config = dict(
    n_head=10,
    init_std_qkv=0.0167,
    lr_head=0.00543,
    warmup_steps=200,
)
MLP neurons of a small language model. Each row is named by its layer, matrix (up: input weights) and neuron, and shows model dimensions 384-639. Each number is 500 + 40 x the weight over its row's rms, rounded and kept within 0 to 999. Numbers have three digits each.
After each neuron's rows, "fires on" lists the tokens most often at its 100 highest values on Wikipedia text that the model never trained on.

L3.up2440:399537511519530468466534475521440521461514462410511480547518498480554436578420485538549512432498428460533552475503461477530471461461537501459539467485529464479413514482500491426436526519503414502476496445517453503533429530490470463491512539440533531458464548506486500502489440443544546516549441463492484490595452453431488573516553555502511522459510505510463524452501459468510519450534528474445558474583545483471474458455481425521527492529505541495487529478471479496502545532469414474481510476484526483532517495504482550514477438464510535484526458454501543507564469538477509480496504460614517529516545444567528462542533456474521501553527494532559543439509481515511481477488527535545474493436448499482490442451480418539510561530443491471471473468488499508496469486503539
fires on: " le", "e", "i", "a", "le", "ad"

L3.up681:422530528463490516432518482445543561480510491529478523499483481517523511564460514449455476510513473510452452468537567457474492488492527493510537466479459506467520517417532476446460461544519428489540482485464479533590553423401511540480453546469519397530438515493516445486463579472474525539545510501476447537459548463435497635560510498532458490450521498486505503468512536495417489499497511490545459503513510533502464518444551525499518553435434482483559514508492392477596499480422510477513532568474534479464503496509535499534520478509471475504445520466488491555541452472506450515455543442481386454518518494463483563478510496507462496522467523528477482517517487470481455556523558421516517544538541527485493494450470465482468494557470438496478469456451455517463517424552512
fires on: ",", ".,", " died", "'", "'s", "che"

L3.up1276:504564526525512524502469419542504477413530513478575514533474532510537531463541493473503540567588448445475462502508520496502498454511533511549519528446464545492527474554549481454431505455507509469538468493479495500500478465514450513561502483438472484525472472540498493457518538498451499482481498441504500454540483493489563498457452480542432454409517503481533484501528571476475491445523509511507459554568506491459491447473466573477485496513509526499583502497553589542466461427526569514420555530518538520504475520504481410413487444557449506419504465497516533565465508487497500473452519507494513579489531460505509529451484574579510585568505502472538403501503453532517464604538481514471508517506462614516496583506513504502517586509478462513479526450459480488474482475464520
fires on: "-", "al", "um", "un", "er", " Total"

L3.up2496:531535467462566498512507532498476534467364551474442527459501535552391428612576471532485557473466537501460583515527499507521507424470471551425488516520467548511509452539569532481525502547507529576497488505478544469545462446444485421508582500585513463564505534489480548440464433499577456486446468546445541509484455417600481564454578492524542486490489570438534586461509455440519503513508433525552445518471514478467470489469420423462476417536485559553470584489506510478542515481468481535557484461466530446487483414500490515501470451471528538528568456535501506509462502430557520529516499526527495470500587512472515486448482499486495518489495505483473481461526444474467419525486468550501536554594428513521475463556484493465452481497527421539510533479467555535508443439513589
fires on: " ", ".", " May", " April", " March"

L3.up738:486615524415570479532454448508555505532543489543452543537457513444425487549504416504531510478490547562526502550509503492457479524439482468511499466519554444465482502549500483491452446505529552441462460460523441505562459458533488545480430486536550482587443461500516529534490446426525517506521486487489510497563462546432503513447551533414466451507496462503505473489495505547518479488522496476515503494577486527535559529475525489465575479467448572493553490485507558477445473497497454548484540545550529466516512546441553439455429467521461462522528494515457579504434517489501522448514493548522526483507498496392571521557492487505497456470393562514491506521512493442461469443484467478523423540526538523516525485506556528502553500463504518385500483422494451481455535507485510
fires on: " |", " NP"

L3.up301:486557467516499493449545481474503479499537529478512472485547436576500503500481410508581505464568547529514505484510477556516512545519501511531586544434559502468475513493523473435505505550480496402463509486453532498574481472496508508533534510499520504538561417504551508507475494508480576480539555438446458506511551450422527470472517530561448519491492504562465484469491556581538521482538558488519507524563532498484533430457490461469499521485503482482502479493500402486478526486457498543522466507523564517553454476517473499487500512431489460483532467508457447500509512521516453511481526552542489526401484477499588503456448463392461486469566501412435563489375476518477475457450495517576484506463564460496552523479461483478491511535472537525530498488521576491401481479420494
fires on: ",", " December", " October", " June", " August"

L3.up1340:525492545534567503512523506536456506543490507466491558433521530527455475503465576562463485452494551457508462438568518496522449470509512527469571585458473473501449494419443512499500549507507484516423522577448507490494513566492471494472558529413485498476518506455496491410560529401519530511506568488521456525519557549483495518511486483472425473438499489554518473428517494470453492487474481507517456460534520539545501508569462506496596526476493462494455511478480532481491490522473449399518479488437469489473476430576576536541475545498480499491490488470470508521469503459451539503424498501442548509523529451496504504487558451534483512497478493571506470499406540497610405539543457495487526503529536511494468498542464524564435486470513454449487540476457593456534486505491583
fires on: " ", " Total", "1", "2"

L3.up1335:531499520483466436480502411451484498413470493460512496476460478457517445485512527515509507510503523506491456461493528584498482447594519499419514529463458584497499563482475548418522485433490521402483556575506427497526483537476455444564499513478526523503468454485467548525512489518495477491514531491530486517461415513497420505523542466510508497458520499502557542530517502487587437471433523553511537544553479496480513413524491543489603473546594554498555507468462474510507449544439523489491539565525484472481442559464463441523502476468497446533459419441535471500483516552512449539465486583517508464448483463476511478447446511599457531518509544478420563544426477481477502553452540509482579529480516489574508498514523479514524448485506428480500476535427462536430526562487475
fires on: " set", "et", " range", " Total", "s", " date"

L3.up946:550492527491445507443424550498508541551560501531525565528485462499485472525471503485528478498516432537451508597487521523516499504469493508453496387474391470477475480484528490477501486497457546500517541403568500536554467430514439462530513480501439462507492516488508583498508529408535507487555410486498563545467486550522483468469472482506488541534471512515483515504459464548543517504460462535477571458547438532409425551498452534485523461456502393429500482543496529516548494414531492520516540465454475514521487487533524508532544456471407461473441500520487508452521560486527447529495505527438482482478551476533586507529486545506385524511509461482491416552592478546490522448552442457492550499430469571483489569544372500467461444526470462470476464500487545580483542507508502
fires on: "f", "p", " def", "alf", " follows"

L3.up1418:514493543477503465538532568498510459523490488461508447522505511486457494526474538544527522531544546562449532554529463510506577506508455496479551530500462465464454514515528598444483476466480513472483595444479462556503485510465466484465416488521554458491496503532456572453515453521446454551476542581542476475490498519517514462429515511484470400481528489452538444521472497499460479432562539555538466510471514437405548591545473511551543500501477502598520569498471515524438492488523558552510524520484568497588443510576560442468523555492537498543529510491544497465503518462410511584489499471561529542457494577487460466520554528534469495570522547460502541478501473410495525490559547470522490569495571453458456503572471492532516458432463485529481511535494501486480582432463461
fires on: " |", ":", "40", "38", " is"

L3.up2025:535491530498527572470526524471517453497520433566479523523475519451445504533503478486449469559462490468503540536442483520548560623481529535481535467579544507501517452546497549467507493475484524412564471514530441481497514525477547566585485436525560491507494517512540524480546528472445541506457505528413482409461518460534541498534512539504496538558476520512481420506545444516523486455497448489509486551470536469506473494515514555652505563409555547523527557526516507467479503541546518474486526475370489464519467555445494396435543476571508502488539471555497539570499465572489533459516463564533487527490473500510485522541505489442476500520456502438487539466492520535469510494477496457470545427515569506487544456505524514522501486468518559485519464468500446504516497507486486
fires on: " of", "ro", "il", "h", "ard", "ha"

L3.up2221:563496432520465519448494544463508455456453477550560470478472511464547439489472485490498514467496523416454475485502546499470507442538582483500535471521489491464525499495504497483474447463538462509497472535590454438513492435527538499482514484441535503517495437537464473553544476527551536538497480491556513518527493585515497439511484513489501477456519537509418472519453479479567488471576508481494461505554509526565500471463467482472517553475544520458443489472580518501425435569495526451554544520482443462500542503460543587511453477524481494429538477528483548539515497551389478510406498486456481439496519491474563517475541508509492526463515518487526497566517526467484492475486549417506458474570460488495434454544416428510490533453506515470523560457473550558481534519453534
fires on: " her", " him", " Be", " Roll", "ing"

L3.up732:557525594522550559478443474517450471474542509402541551449501526424455452566424509505516503509504465475494461516498517482530538385505540492496500549505469609524533479486533448547450535548517438466517472494573470455576541489535500533452491493446496485561516535498508519441409474450504487476402473478488498474463446483509436507435480509450503448578540434548426446479504561542531547586518526480456484511482571443456479453527486577450538511524488518512428514415468516525515498494536523462464450514427438536509582520559524457504538521543441507495546526451521537559510471510465494489501518551440499457498565469515536478531449474511469461527458459461441532503475529520436493509550524496492525505539462485517543481499487459515483529474504462463496456436480479488520518446487532
fires on: " Le", " Be", "e", " De", "a", " Me"

L3.up1799:536485534487521509525502457508493521494570458522434498508500512451467507502466510475506502443459468476525525457539540556581556460548530514463481487528495481572438565531467500424473537518507502443487470427520459576438475527563590536508498519475504425478426496534485449565504545532477506570529519495506458502554466510525437417458484545499546500465454505460465443510424465521559448601498501506519551455478492476448490483531462507535489467535441464531496439518537496486480498507525534429435522507557493560492491405495494584526549454470493510532438561514394576431494516514483542491506487488488517518465439525506551516535452465478436465521436498491507387500506470518523506542483524506519443533559550488418472494550512556582498512504536483414531534510460504439491506486504531
fires on: "ul", " El", " Il", "el", " el", " al"

L3.up2294:529530482611520460493484490511441502580397560529511465474520530461533517534528499499457476475575533449489511434478491490565563576564532521529535538486496468456483509520541488457472487471495472559383538461564494533483458492468497406509522610479496559512489473542534471457462441505466532495542497456459540462477577531470453473496504439469508523491453478580481465591498463505524472529505447536412474501516466535558477398479488508442492476475486463515446486499552510530473497394530490457487507537506430480470452548497619483558577491513495446477443471525533451492575469475497486477455456504612608465511518471531507494558446447569434538542514491434441409518522439464552469484482584489484516500554532488556447478544472463512484484551474421472444452481555568456466542499454516
fires on: ".\n\n", "9", "od", "8", "7", " Ireland"

L3.up1552:553472530497490471479518475593485489467459503498510524518525507420511521534432438437550462540502469512540478561442512524494513491476525466512463483477446482543465456418540474512495510552474500462433508533525491515428487499539497538466496464412528463450500493487509557517478491470480485493500473497464490550538525472455463546493459416495526529433497436519492556522432492511459505458489526466541534503508532476556529517480520461536523559452507537567485475569501507499457505526512501451500454462541481479486469465492454470523547448455526453508499484495481470418418570432462457500545564514506394499443558499540510504523454544550539460504525517504505513537441458500462505469542468454538520427485573537528471552461526517472491482473474506423519384481501487520501549529537481
fires on: ".", "O", "V", "f", "F", "C"

L3.up1039:499452455541549497540522533460515517483464449471497473475442573514531508447499500609550501496489397398505496530520471554551484454556541459499504475514499474581453541490516518496541532530556494569499607473500448465472502471458459498519516502471491553501501513503499461486530552479459472510507460476498435419582504490476491524480482543430437541472527539525528521514500529510486435505518481522498484537556437517535565573493519461533483513524501524573605537473502520522562588534514529520492477449453458527492482556504517524470492487564494463563495528524549510519493534425445522488487479526384480523467443518548515499557507459537542521449550520524486518535547517438482446533450467446472468569460443535505472481486504485501553527567503545472521499601507493523545570508500503
fires on: " |\n", "|---|---|\n", "al", "|---|---|---|---|\n", "el", "ug"

L3.up2491:502535484536409466391522562426571576456446555479573567492492500516484475450537556505479521466534483476510419525459533404504450471543550444486445488461516531508504501500498499556520512445528493571465463473543457520543524490535469559536548470507501414516374480424576502467495462478475458499469453574490477504498574509508501506473465611516549580439538524448467504476541498488485496528487446496455506476443533512505498539470474520488533502540474534404514513418493468545576428495489479523491469556460545490474555493521511491487489477491520449522493463556483479526549523535418479479458528501495537529490532519561475512504443481458454468501456452520475461438502517462520492475524537488516477492477534452520534513446441496504431496526513452532455511495497503522464494524473480
fires on: " took", "k", " take", " taking", "ak"